python train.py --vocab_size=32768 --norm_place="pre" --norm_eps=1e-05 --positions="rope" --qk_norm=true --attn_scale=0.154 --init_std_qkv=0.0348 --init_std_o=0.00683 --learning_rate=0.00194 --beta1=0.9 --schedule="wsd" --decay_fraction=0.78 --batch_tokens=[65536, 131072] --max_seq_len=768
MLP neurons of a small language model. Each row is named by its layer, matrix (gate and up: input weights; down: output weights) and neuron, and shows model dimensions 80-175. Each number is 50 + 15 x the weight over its row's rms, rounded and kept within 0 to 99. A neuron's up and down rows have the sign that makes its largest values positive.
After each neuron's rows, "fires in" lists the words (lower case) most often at its 100 highest values on Wikipedia text that the model never trained on.

L8.gate465:65 72 76 27 44 37 50 33 88 52 62 57 76 53 66 62 46 41 54 67 23 62 61 29 55 32 71 52 38 54 44 82 71 33 34 54 35 37 18 45 53 40 67 71 39 42 55 37 52 37 69 53 58 79 21 43 62 47 68 41 11 68 56 45 47 62 53 46 64 35 55 65 64 59 70 65 53 31 41 36 57 56 24 50 31 93 39 36 62 34 66 48 30 58 44 61
L8.up465:56 31 49 44 53 61 65 24 60 65 51 50 34 65 40 61 57 58 66 15 33 64 46 22 56 19 57 19 58 51 65 42 63 57 42 64 49 58 38 46 38 34 62 53 40 53 37 41 41 28 36 67 42 38 37 33 44 33 38 66 54 51 79 36 55 61 52 54 37 54 48 49 52 67 44 38 62 67 47 53 50 57 35 39 65 83 32 52 40 27 45 46 61 18 46 22
L8.down465:55 27 51 24 38 47 35 94 48 47 55 64 72 79 54 21 36 78 14 63 59 30 47 38 59 37 27 28 34 51 78 46 72 59 27 25 32 49 69 41 49 53 46 52 43 57 23 52 53 34 37 38 51 39 42 58 58 55 58 65 51 74 37 53 40 45 47 30 58 70 62 57 31 45 36 28 46 61 59 52 47 43 49 88 53 48 35 31 32 75 67 52 45 74 30 49
fires in: "has", "had", "having", "he"

L10.gate480:47 59 70 35 63 50 43 37 81 99 65 32 59 45 52 89 30 64 47 22 56 84 58 60 57 41 50 42 36 84 62 34 46 57 47 38 58 54 99 69 64 35 62 58 31 52 61 83 71 73 49 50 58 64 40 73 65 46 35 67 47 41 26 44 52 43 39 63 67 35 57 76 58 42 09 77 30 47 57 54 33 39 45 64 71 63 44 33 60 72 50 53 81 29 48 51
L10.up480:49 70 33 50 31 41 43 48 50 58 64 51 71 55 53 79 70 22 61 34 47 28 51 67 60 54 81 42 29 50 49 24 62 43 42 39 25 70 52 68 59 27 20 28 54 44 33 44 34 59 58 48 35 61 33 61 39 47 49 30 51 47 44 45 41 44 43 52 79 19 40 38 31 53 42 46 46 38 52 43 51 52 57 28 58 62 30 45 62 33 58 45 27 50 31 67
L10.down480:41 60 78 44 65 32 60 55 32 33 56 49 77 32 56 37 58 20 63 66 57 45 38 25 44 63 51 56 41 23 25 46 73 49 65 34 63 57 43 09 29 49 65 57 43 45 56 24 44 17 41 44 60 36 32 39 72 47 69 30 62 25 40 63 34 39 80 51 51 52 48 34 50 49 30 58 31 50 72 41 41 45 62 56 56 52 60 69 49 51 55 50 49 53 48 54
fires in: "the", "a", "of", "s", "in", "my"

L8.gate714:14 63 32 29 58 48 41 26 51 41 76 31 49 39 44 42 60 65 61 85 52 49 47 55 33 35 56 58 57 44 31 52 51 58 44 89 39 66 52 43 30 47 58 54 47 54 36 69 33 41 45 52 22 26 54 58 56 67 26 61 20 41 83 56 66 34 47 49 52 68 61 60 75 67 44 59 49 58 31 53 41 52 46 52 37 69 63 45 43 52 15 45 64 39 48 35
L8.up714:31 58 59 56 21 62 11 75 43 62 34 64 41 56 42 18 40 48 30 55 63 57 58 49 74 34 73 56 38 47 79 39 55 33 64 62 24 31 50 27 67 77 59 46 39 48 33 41 42 28 65 56 46 38 47 47 43 50 60 45 84 34 21 47 52 36 19 48 72 52 46 75 60 42 60 37 52 22 67 34 32 45 57 47 27 30 84 46 41 77 45 58 38 33 21 81
L8.down714:42 35 30 54 72 55 63 43 63 47 51 36 52 58 51 33 37 62 55 33 38 47 43 67 98 44 35 48 52 55 69 60 66 60 35 32 57 28 41 48 40 41 54 56 86 36 36 50 52 70 42 42 61 57 56 56 44 34 46 55 52 61 56 54 43 54 65 51 70 43 49 74 30 64 38 62 53 71 51 60 43 63 50 59 53 57 68 56 46 55 93 45 64 54 51 47
fires in: "still", "is", "now", "and", "currently", "also"

L2.gate159:48 53 35 43 25 54 52 56 54 31 53 41 63 43 75 73 39 47 33 62 41 75 70 52 64 54 34 52 52 78 85 27 23 39 65 54 00 58 39 62 50 33 05 37 43 47 48 54 79 35 68 64 48 56 52 51 51 75 39 41 21 32 67 62 35 48 49 40 68 40 34 37 38 33 55 54 49 59 25 73 67 68 36 49 52 48 73 40 44 58 21 56 50 32 62 56
L2.up159:40 44 53 41 16 55 62 49 43 36 67 63 39 41 77 28 59 57 33 44 53 41 35 50 50 81 75 77 38 48 38 51 79 42 52 56 67 61 36 79 70 68 46 46 62 60 45 50 50 20 63 48 31 94 30 27 64 61 46 23 24 39 31 48 38 58 32 49 78 16 12 44 54 44 51 42 57 35 50 38 39 28 18 28 55 29 40 50 61 68 51 39 53 69 46 84
L2.down159:40 41 43 67 35 70 39 41 54 54 65 48 37 27 35 77 35 44 49 40 68 20 78 39 56 50 40 32 68 53 32 34 48 76 47 30 54 43 58 45 58 39 36 72 53 53 76 31 46 58 79 51 33 56 52 46 49 31 70 56 37 61 53 49 47 36 30 28 39 81 47 62 69 57 70 49 36 40 64 82 70 41 42 45 51 49 48 55 45 55 54 80 76 41 52 45
fires in: "between", "both", "joint", "respectively", "similar", "of"

L2.gate383:51 65 52 35 64 74 27 71 61 76 39 74 43 31 38 39 59 89 58 56 44 84 55 54 44 32 51 42 51 46 66 69 50 59 35 59 33 29 59 63 69 46 32 45 45 56 48 34 49 44 28 27 34 44 48 47 61 52 63 51 76 48 56 56 31 54 58 28 62 57 42 42 61 59 74 38 72 59 90 21 69 42 31 32 41 39 59 47 18 70 43 56 68 31 32 66
L2.up383:57 28 27 09 81 28 49 50 40 33 72 38 43 30 63 50 75 62 42 47 43 42 65 49 73 66 86 56 67 69 50 67 36 52 55 80 38 60 46 53 30 53 40 34 36 50 79 64 33 27 31 28 40 45 21 58 82 69 58 51 68 44 47 42 71 48 37 62 49 77 42 64 43 52 66 76 57 82 56 62 48 43 49 47 38 44 56 57 59 68 48 58 80 31 68 70
L2.down383:48 40 33 52 67 38 68 26 50 67 59 27 52 31 48 58 48 46 34 17 80 22 75 68 62 46 42 66 55 53 54 75 47 55 43 41 41 30 71 42 45 54 51 43 49 43 62 34 35 67 37 52 53 56 39 53 53 72 37 43 43 49 65 25 59 64 72 46 56 55 48 33 35 49 57 71 80 31 53 59 52 35 58 32 50 42 60 50 57 48 70 45 51 66 61 61
fires in: "8", "88", "978", "28", "80p"

L8.gate449:69 51 26 44 37 68 39 71 48 54 58 78 74 37 62 69 26 52 57 45 38 42 48 45 53 49 36 14 43 62 47 27 60 29 33 37 24 47 47 36 38 52 39 62 60 65 26 33 43 59 48 38 41 46 45 60 42 32 49 60 56 27 57 51 49 87 51 64 44 67 46 53 57 63 43 58 50 32 31 48 51 63 47 59 64 27 63 49 43 35 29 48 63 58 48 52
L8.up449:26 51 51 56 49 43 14 44 59 46 70 99 27 69 39 59 21 58 76 66 43 71 52 68 49 21 26 67 25 63 45 46 69 33 59 44 31 47 52 37 35 29 52 44 56 40 43 36 42 34 65 30 48 55 66 33 49 41 45 36 64 50 60 53 60 38 54 23 41 55 42 33 45 42 36 60 45 65 35 41 40 52 30 38 71 49 45 51 52 34 99 41 61 40 65 69
L8.down449:48 46 41 55 68 48 56 50 46 54 41 08 51 54 70 57 40 54 37 43 39 52 47 43 41 63 47 47 44 61 58 66 48 35 27 35 59 63 70 48 66 65 60 32 64 85 42 37 36 68 52 73 54 82 51 55 55 36 48 43 60 48 46 67 54 49 66 79 62 51 66 71 46 41 53 34 37 39 45 48 46 38 60 45 31 57 43 61 61 43 40 50 32 57 47 17
fires in: "and", "or", "but", "even", "than"

L6.gate461:52 49 39 80 55 36 58 34 53 35 43 56 42 40 56 54 61 63 69 55 65 58 50 67 30 60 76 44 50 52 58 42 73 50 49 56 66 43 36 52 82 58 28 42 53 82 53 61 54 48 66 56 53 45 54 37 70 47 15 78 29 42 42 45 83 43 59 57 39 73 27 53 55 53 48 45 55 28 50 40 61 66 40 52 23 45 48 29 35 42 69 61 54 29 54 57
L6.up461:56 77 24 94 35 60 46 45 38 27 63 59 50 60 12 53 61 49 59 66 50 50 37 76 51 51 66 47 57 40 60 56 64 82 51 40 36 59 48 45 62 74 28 22 48 63 60 34 48 67 75 52 48 53 48 57 63 52 33 78 42 48 41 48 63 43 70 39 36 71 69 37 59 55 40 51 53 30 75 40 36 46 27 74 75 75 53 49 57 29 66 51 55 37 61 70
L6.down461:70 38 44 37 35 72 64 26 64 51 46 72 47 32 54 75 58 62 71 34 64 58 23 29 53 28 53 46 77 38 51 37 48 77 56 34 62 31 65 58 57 27 41 44 36 11 47 61 50 33 47 45 32 55 78 77 15 59 61 93 82 85 48 55 48 57 55 40 43 47 61 47 50 46 70 39 51 65 32 57 95 45 65 40 41 28 48 54 53 44 57 43 55 46 47 11
fires in: "of", "to", "was", "not", "is", "be"

L2.gate775:45 51 33 60 67 81 50 62 41 91 59 21 35 79 62 28 50 42 57 47 61 57 32 49 70 57 40 48 59 38 87 40 26 60 40 57 66 70 71 74 57 46 30 43 26 56 37 26 42 69 34 37 65 50 59 49 47 32 09 53 48 51 32 58 50 23 38 69 65 65 67 54 76 46 63 59 58 55 58 45 41 64 32 21 56 45 35 37 22 74 45 62 58 32 56 37
L2.up775:71 43 65 26 30 53 43 42 44 43 43 39 32 61 65 27 54 35 57 51 62 46 27 64 71 58 34 60 44 07 32 39 40 76 50 62 43 55 55 68 46 39 60 87 48 41 45 51 36 76 72 57 62 52 46 15 62 19 33 12 49 63 48 54 66 53 47 49 53 50 58 29 72 19 37 54 58 48 47 29 57 45 39 51 27 45 31 26 25 47 62 53 39 61 25 50
L2.down775:51 35 47 29 64 80 44 47 70 26 28 27 58 80 73 49 50 57 63 25 72 67 56 33 50 47 43 42 44 42 46 51 41 67 60 66 41 29 72 71 23 83 67 58 48 26 42 50 60 65 61 37 25 60 30 14 60 23 61 40 29 46 33 66 62 75 50 73 58 70 72 46 72 49 40 48 69 29 45 45 43 44 50 49 81 54 37 68 43 62 43 73 49 66 41 71
fires in: "that", "which", "who"

L3.gate374:44 41 37 34 45 57 62 40 42 52 33 40 56 56 37 49 46 42 33 57 52 44 68 35 34 21 52 49 61 69 48 48 51 33 60 28 19 32 65 52 36 74 35 92 46 46 68 40 38 32 29 61 40 38 50 48 65 47 55 56 60 52 57 68 52 40 58 24 48 48 42 57 37 56 34 36 13 45 15 41 54 22 57 38 62 55 87 24 51 48 59 44 48 63 43 42
L3.up374:61 61 56 68 34 55 59 54 53 41 26 55 67 28 47 59 49 41 37 49 51 63 58 35 50 36 58 65 58 62 51 47 41 64 48 67 55 42 57 37 51 77 29 22 65 78 66 73 79 50 46 43 65 77 44 40 74 76 64 57 46 69 53 48 52 48 43 76 60 39 19 38 63 44 62 69 74 59 56 55 47 68 33 48 39 31 39 74 29 60 43 44 10 63 50 57
L3.down374:56 85 44 42 70 60 18 19 18 73 35 46 46 67 40 54 38 48 44 63 37 26 70 70 41 48 65 74 58 37 71 33 50 54 32 41 70 39 57 16 44 29 63 50 28 66 53 35 51 62 27 41 58 63 33 60 32 55 60 24 83 73 34 53 47 50 49 08 54 55 50 70 51 39 52 66 72 81 33 35 17 47 54 58 57 62 26 38 31 23 57 48 31 34 50 26
fires in: "and", "life", "couples"

L4.gate759:41 54 55 52 39 58 56 17 32 54 51 80 74 41 57 72 37 61 45 64 53 37 58 59 49 76 51 62 60 48 55 41 38 58 52 60 48 59 43 60 37 32 53 59 48 41 26 45 39 64 48 53 63 78 64 25 40 50 21 42 75 42 56 74 84 49 41 65 45 54 37 40 47 52 50 43 29 31 47 57 58 73 36 44 66 49 71 38 42 54 22 50 54 31 85 31
L4.up759:53 46 53 29 67 72 36 28 46 57 19 72 47 59 62 55 50 60 56 47 79 42 65 53 54 52 59 47 39 32 40 54 59 65 55 43 33 34 27 83 47 01 44 48 41 39 53 57 68 37 72 73 70 38 32 69 71 45 23 52 34 36 52 33 44 21 48 69 33 11 41 21 21 58 31 50 26 48 33 60 37 48 60 19 49 37 25 36 55 78 29 40 60 33 53 60
L4.down759:54 38 32 37 47 71 50 37 35 23 34 66 56 50 80 38 62 60 59 40 36 44 49 26 55 33 48 36 71 52 59 68 62 53 65 62 19 59 75 25 68 54 73 51 38 46 30 76 76 22 60 44 77 46 46 46 47 59 49 52 33 63 55 54 30 15 21 32 73 70 61 53 52 44 35 46 52 64 70 57 69 53 59 46 67 35 64 54 62 50 50 41 49 46 07 43
fires in: "the", "from", "to", "s", "of", "francisco"

L8.gate614:49 61 51 43 82 49 44 36 76 57 39 66 51 35 39 51 65 38 45 70 51 42 38 26 44 44 50 31 60 30 65 26 58 41 64 51 51 61 58 74 57 57 44 41 36 57 64 66 37 45 48 50 49 63 75 36 63 78 15 96 47 38 73 32 69 39 55 25 30 65 27 52 47 65 13 28 66 60 45 42 37 70 30 42 27 59 36 60 23 43 47 39 57 74 68 69
L8.up614:40 40 44 63 45 48 32 32 22 49 54 47 56 54 51 06 44 47 62 48 16 31 26 61 36 17 66 69 56 35 56 25 64 53 41 60 73 47 77 32 42 27 47 45 45 56 68 63 66 62 40 43 61 38 62 51 58 58 34 36 33 42 64 48 61 26 19 64 38 39 48 38 59 41 34 43 42 50 32 46 50 47 17 36 39 62 43 33 01 42 49 48 24 59 36 83
L8.down614:46 28 42 38 34 71 41 33 83 39 56 60 74 74 46 50 83 42 47 37 46 48 47 42 55 60 66 51 46 15 66 41 45 30 46 49 48 49 22 68 32 36 20 44 60 25 52 51 24 38 43 59 58 07 62 48 67 51 61 48 45 66 44 39 63 49 82 70 48 68 58 23 53 36 09 52 66 26 66 62 36 59 27 56 49 52 48 46 52 42 59 48 64 29 21 57
fires in: "was", "is", "s", "are", "be"

L10.gate627:18 38 62 46 60 60 56 55 47 55 19 43 43 68 51 36 32 38 79 51 60 37 33 51 46 23 29 28 35 58 62 69 29 59 62 42 25 72 26 42 63 63 64 37 54 52 48 32 47 70 50 45 37 46 64 12 38 68 29 83 38 40 32 53 71 61 62 65 35 60 40 39 61 47 47 40 43 73 82 48 43 59 57 58 66 36 43 53 65 57 51 64 40 61 28 40
L10.up627:49 74 41 45 36 67 36 53 85 45 51 59 52 56 34 60 39 28 43 48 39 51 16 69 60 60 80 47 45 67 37 30 64 53 72 53 38 54 20 45 30 60 48 45 81 58 51 48 84 69 60 54 54 61 19 33 04 33 60 17 58 43 40 63 53 75 33 62 45 41 55 53 70 35 59 51 55 48 57 41 35 61 44 63 47 40 40 46 64 47 37 38 40 56 37 65
L10.down627:63 45 74 71 45 53 87 49 45 50 69 47 60 75 66 53 66 47 39 48 28 46 36 49 52 53 31 61 40 52 62 40 20 77 59 31 60 28 60 48 65 45 73 55 65 29 43 43 41 54 53 39 30 57 56 39 54 79 40 61 46 54 43 73 55 65 68 57 52 79 26 57 86 51 33 58 76 24 51 54 59 62 41 50 58 49 73 37 76 42 44 26 28 50 51 20
fires in: "which", "that", "who"

L6.gate499:65 55 58 35 55 42 35 72 27 31 31 63 55 45 59 69 61 41 44 48 14 35 43 43 28 22 38 63 34 64 44 32 43 62 32 32 25 60 43 77 70 47 65 43 65 68 42 45 32 73 36 42 61 47 54 69 55 57 67 39 64 56 45 51 50 40 49 71 41 41 76 42 46 40 70 44 59 44 43 41 45 52 73 57 47 52 46 40 59 30 76 47 57 33 56 57
L6.up499:68 42 30 48 86 39 54 52 46 55 33 31 76 19 59 31 71 53 32 42 57 23 11 58 59 45 40 46 37 51 35 51 17 72 34 47 41 62 48 58 49 46 47 55 54 35 70 43 57 63 45 81 59 58 61 41 42 99 46 79 49 62 52 46 33 59 71 81 57 54 26 63 40 31 57 60 46 37 45 58 66 58 46 65 58 22 40 46 33 37 53 42 72 39 57 39
L6.down499:60 47 28 28 55 45 68 62 29 83 67 56 34 44 41 72 48 58 42 70 55 42 58 50 45 54 42 30 66 26 39 68 56 64 53 31 31 55 63 48 24 48 59 38 20 67 52 73 72 45 71 32 60 65 14 18 20 15 51 29 59 57 28 79 49 39 38 47 54 67 68 50 32 46 47 51 57 43 56 32 56 48 60 33 47 53 57 81 53 60 56 63 48 72 41 43
fires in: "to", "in", "for"

L8.gate246:45 58 73 34 37 24 80 44 61 55 50 50 50 46 57 68 61 55 53 21 22 35 60 58 56 41 70 50 24 87 81 47 68 29 44 58 41 26 57 66 37 29 23 39 56 73 85 54 44 84 28 37 33 69 76 55 41 58 43 56 45 52 75 60 47 49 45 74 38 57 38 57 60 54 48 40 29 27 66 39 33 57 46 52 79 39 49 61 26 16 50 41 48 47 57 67
L8.up246:50 27 65 53 54 67 41 36 44 68 53 43 41 44 57 56 77 72 54 46 95 41 44 67 28 62 52 67 17 63 37 41 71 31 44 40 45 40 46 46 80 53 46 50 41 74 22 58 83 58 64 55 62 47 51 30 57 44 54 33 44 78 37 34 56 63 57 43 53 34 66 78 54 46 27 66 42 36 67 44 62 57 42 50 25 41 22 46 59 62 61 26 74 81 09 56
L8.down246:47 75 43 42 55 55 42 36 34 79 46 45 41 30 83 36 60 47 44 66 82 41 49 41 76 52 46 34 79 30 46 44 76 72 49 19 63 51 49 20 42 42 52 48 23 51 34 27 46 60 63 62 52 36 55 21 18 29 60 40 70 54 68 47 78 49 34 73 43 38 48 64 48 58 37 75 56 72 60 47 65 16 43 42 41 54 39 75 48 66 47 48 75 52 42 55
fires in: "in", "of", "the"

L8.gate130:47 57 47 41 32 69 51 60 39 41 35 22 51 68 59 38 61 21 45 44 24 72 36 76 44 19 72 49 50 39 58 56 47 38 48 51 34 43 28 53 21 22 76 42 44 68 23 46 47 74 65 46 41 41 54 54 36 46 51 70 54 34 50 39 35 70 27 44 70 47 87 45 77 55 62 71 36 31 71 46 37 54 39 59 66 41 45 39 58 21 48 42 54 43 28 59
L8.up130:27 65 62 46 62 18 25 55 68 59 58 64 55 32 41 52 43 53 22 62 55 45 84 53 48 50 64 60 18 64 47 73 62 46 72 36 29 50 43 49 73 26 32 40 24 62 72 55 62 25 48 47 65 45 37 68 54 39 48 23 47 44 52 44 56 44 55 41 49 53 47 51 64 48 58 63 25 70 67 39 32 55 58 56 64 40 70 55 40 47 23 46 26 62 63 31
L8.down130:65 59 37 50 41 80 52 51 42 28 33 38 41 78 65 41 54 46 39 21 30 40 34 74 61 43 67 45 32 55 66 31 49 36 41 56 64 51 39 54 19 42 72 40 52 44 33 39 66 80 62 71 31 41 58 43 52 53 46 65 56 33 60 51 40 71 40 46 51 51 77 39 57 44 45 48 74 30 66 53 56 46 49 65 52 44 57 32 57 39 49 26 49 49 34 44
fires in: "and"

L3.gate238:31 37 81 34 65 49 61 66 33 50 59 37 56 37 46 42 29 51 74 44 51 47 55 67 59 37 27 48 49 55 54 36 69 43 51 30 32 44 39 70 56 47 41 65 36 42 56 48 51 70 64 70 61 64 54 41 37 51 60 51 63 36 54 36 31 49 54 35 43 38 34 55 52 62 63 50 44 74 63 50 48 45 27 44 47 23 63 17 44 44 74 49 50 44 99 40
L3.up238:65 38 31 12 43 53 48 44 70 54 40 29 60 68 27 48 50 50 73 44 57 61 65 54 28 67 62 57 59 80 42 57 55 61 56 64 32 64 23 35 66 59 45 42 31 44 88 51 49 68 65 38 57 69 41 30 71 72 57 40 40 76 47 69 67 45 51 68 73 65 45 41 54 48 56 37 48 35 80 14 46 44 39 30 43 62 60 35 39 54 43 43 58 69 42 52
L3.down238:22 65 52 45 56 39 64 45 56 87 29 16 22 67 27 47 67 61 53 56 53 52 31 54 28 68 50 60 31 71 43 47 47 50 50 43 79 33 66 28 49 62 58 37 47 71 52 45 66 64 52 38 59 40 57 92 67 62 54 58 57 35 39 73 62 60 47 71 48 63 53 43 54 38 47 54 49 61 58 51 47 47 49 37 57 53 51 36 61 72 29 36 48 58 47 54
fires in: "released", "life", "born", "place", "held", "out"

L8.gate702:53 25 55 32 62 41 44 40 58 45 50 51 12 52 68 47 58 62 51 33 52 83 61 61 65 31 40 57 48 46 49 49 82 35 64 17 71 54 71 39 57 41 60 33 69 66 46 42 45 44 60 05 61 75 47 61 35 38 60 55 38 57 46 48 53 70 54 69 52 37 44 43 71 37 75 48 53 45 63 50 62 48 49 62 36 68 47 53 60 44 57 59 59 38 62 34
L8.up702:73 23 20 54 26 41 37 40 55 54 16 34 44 50 74 56 68 45 57 62 59 69 55 45 59 80 74 51 45 60 48 32 52 62 63 65 43 61 67 38 69 72 64 59 49 28 55 56 18 35 54 46 53 72 34 58 41 55 72 51 36 33 44 31 42 36 63 47 64 18 32 68 39 54 20 75 46 85 45 57 48 71 62 39 52 63 58 36 39 33 71 45 55 64 42 47
L8.down702:50 56 61 51 78 47 59 58 41 66 47 69 47 44 45 51 52 48 49 43 72 78 49 42 38 42 63 35 55 45 58 56 51 60 38 71 68 32 42 24 25 78 68 52 66 66 27 65 24 32 51 60 37 56 54 61 61 25 67 62 32 38 47 40 82 64 43 55 51 48 72 88 44 39 63 42 38 53 81 66 43 64 62 43 42 42 56 79 48 64 27 81 37 42 73 36
fires in: "the", "in", "to", "united", "of", "across"

L8.gate603:62 52 59 16 42 90 36 54 59 74 45 70 42 74 72 63 19 27 46 47 62 34 55 54 57 24 25 50 63 42 75 69 45 67 60 47 65 59 54 66 46 54 25 61 46 82 32 38 51 56 63 57 53 52 39 68 56 43 55 45 47 34 56 83 49 63 36 48 38 37 32 41 77 53 50 50 55 59 60 34 46 66 60 37 71 40 31 61 75 51 74 41 42 56 47 58
L8.up603:57 72 41 29 53 58 75 41 46 56 69 44 31 64 67 70 35 73 65 42 27 75 38 57 44 56 44 68 73 36 24 65 58 72 52 25 70 29 92 31 18 57 45 25 84 34 60 39 45 41 64 50 27 54 44 70 54 52 65 61 44 54 66 55 40 66 52 77 33 88 27 36 54 37 51 51 52 64 65 31 42 36 51 35 29 32 49 45 34 58 62 63 47 52 24 56
L8.down603:43 35 54 67 33 57 55 52 46 33 38 72 59 40 49 45 69 47 42 50 45 44 47 50 56 48 71 45 55 68 45 72 22 44 48 52 24 50 32 35 54 66 76 38 32 36 12 26 39 56 53 46 58 43 49 38 31 58 45 44 46 53 34 48 82 67 36 88 82 26 63 53 43 41 33 49 55 34 53 49 52 38 29 29 57 51 66 33 61 43 11 53 63 56 38 30
fires in: "which", "who", "that"

L6.gate784:44 48 59 59 40 45 44 57 13 57 62 40 36 67 43 75 28 32 37 40 32 54 53 36 42 38 67 80 27 50 62 64 59 69 88 56 29 74 28 41 61 64 67 59 51 39 40 53 67 59 62 47 38 49 44 54 35 49 44 43 52 54 41 41 48 52 50 29 37 41 61 52 39 51 59 48 40 38 55 59 50 72 70 13 58 58 52 57 52 51 44 52 51 49 48 57
L6.up784:42 50 49 71 50 46 50 66 32 64 23 19 31 48 45 54 39 58 39 38 46 88 29 30 65 74 50 55 37 39 53 39 51 96 50 43 31 59 41 38 29 40 55 47 37 36 32 27 78 74 61 24 42 45 64 77 37 31 41 42 20 40 52 60 59 33 62 44 32 70 59 64 70 55 62 46 39 25 27 18 66 47 48 34 55 77 65 67 59 59 23 50 44 32 35 49
L6.down784:48 25 43 65 32 51 45 49 47 10 35 68 60 56 45 55 54 66 48 42 56 58 52 75 55 58 67 46 38 41 31 25 22 53 41 72 43 22 40 65 15 51 73 53 59 62 36 61 30 53 59 51 54 23 71 36 60 55 62 49 63 64 45 65 83 60 26 45 51 47 52 60 60 35 43 31 42 78 91 46 54 56 49 45 28 21 55 05 48 51 42 26 43 58 47 38
fires in: "who", "that", "which", "son"

L6.gate567:53 46 76 47 35 45 45 39 40 62 83 38 55 51 28 37 57 45 31 56 48 49 42 67 56 58 17 19 51 43 65 41 75 59 46 48 52 50 66 58 54 63 35 30 44 48 52 70 67 82 15 46 40 62 45 49 65 57 49 45 43 24 78 60 52 70 62 31 36 57 60 54 42 32 71 43 42 47 41 57 78 44 25 50 28 41 41 72 48 67 28 67 64 47 76 44
L6.up567:77 32 48 26 53 50 57 24 43 74 61 42 28 55 52 49 34 57 21 25 52 40 66 41 62 35 47 37 58 25 57 48 50 58 49 38 32 33 64 44 56 83 48 65 31 25 55 43 68 62 72 59 57 55 48 38 31 56 66 38 15 46 48 46 45 42 55 68 42 53 42 53 50 41 49 86 64 11 58 46 79 33 46 41 08 33 44 60 69 40 84 63 65 37 59 69
L6.down567:27 60 09 52 41 50 40 69 60 71 24 39 53 46 39 36 55 39 25 35 54 54 70 71 46 80 42 61 38 64 41 51 47 41 62 51 42 70 59 56 74 52 85 48 47 44 59 70 61 46 45 79 35 50 45 42 53 52 69 31 74 27 42 61 73 74 63 32 36 32 58 46 34 57 69 36 51 50 58 61 48 60 18 55 65 67 50 72 57 46 31 53 68 51 69 50
fires in: "the", "may", "to", "can", "history", "in"

L3.gate754:64 65 40 34 50 35 33 35 46 81 84 41 52 59 68 43 11 53 43 55 41 47 75 31 62 52 37 48 37 57 25 44 62 21 53 48 47 40 48 74 27 43 31 54 23 46 52 79 33 51 71 75 49 66 29 49 63 74 68 60 31 57 49 74 53 72 35 59 68 84 56 54 38 50 71 40 31 33 73 55 88 50 53 60 56 38 49 48 58 47 00 41 22 25 54 72
L3.up754:63 37 48 40 46 40 37 46 54 58 65 78 37 65 50 43 51 45 52 44 60 68 65 42 34 34 68 61 58 87 29 39 33 45 47 61 52 44 53 77 49 42 20 47 68 34 59 47 32 56 65 64 74 37 51 72 42 53 40 21 32 39 38 35 53 58 30 20 51 69 52 58 78 51 86 77 34 70 64 72 48 64 60 24 34 48 25 40 53 34 53 64 55 44 44 52
L3.down754:78 40 27 67 51 45 27 38 57 51 28 58 79 45 51 34 36 58 19 27 24 42 53 56 47 38 51 53 68 33 36 26 44 36 50 39 56 27 66 55 63 17 49 59 46 84 57 32 38 56 45 42 58 51 70 76 45 57 45 81 63 51 42 52 38 54 43 40 60 47 63 36 36 13 61 25 48 56 59 60 33 51 41 53 74 25 33 39 48 53 36 26 47 54 66 63
fires in: "a", "the", "his", "himself", "of"

L2.gate753:58 32 41 34 32 48 54 33 48 40 58 72 34 50 40 71 43 41 69 80 50 35 26 37 54 45 54 24 48 21 34 64 35 48 35 48 74 37 53 74 41 69 52 31 57 39 66 42 59 44 21 53 35 30 49 41 46 30 44 48 54 55 53 48 64 58 32 49 49 42 55 54 72 46 49 57 51 38 66 72 45 53 33 42 39 76 42 53 50 70 34 56 32 60 20 52
L2.up753:48 24 47 67 46 39 54 43 59 36 61 34 42 62 84 79 37 55 66 65 41 48 47 72 42 65 61 64 36 53 45 12 46 72 36 29 56 57 67 46 63 44 56 51 61 24 50 53 68 31 69 42 57 39 47 61 67 26 65 31 74 24 54 53 54 52 54 69 50 55 77 71 56 23 32 59 33 41 25 37 46 65 59 77 58 49 62 45 73 59 89 40 96 83 51 48
L2.down753:31 72 45 53 49 63 55 64 48 77 09 44 67 35 59 47 34 41 50 50 46 52 29 71 60 74 27 55 45 68 61 26 61 48 49 31 37 44 59 63 74 44 68 49 59 62 34 62 60 50 62 54 73 47 56 39 51 55 49 37 44 52 53 26 34 71 46 58 02 70 63 61 28 50 53 36 23 24 69 57 49 54 61 58 45 82 57 72 34 58 34 53 60 29 56 60
fires in: "to", "into"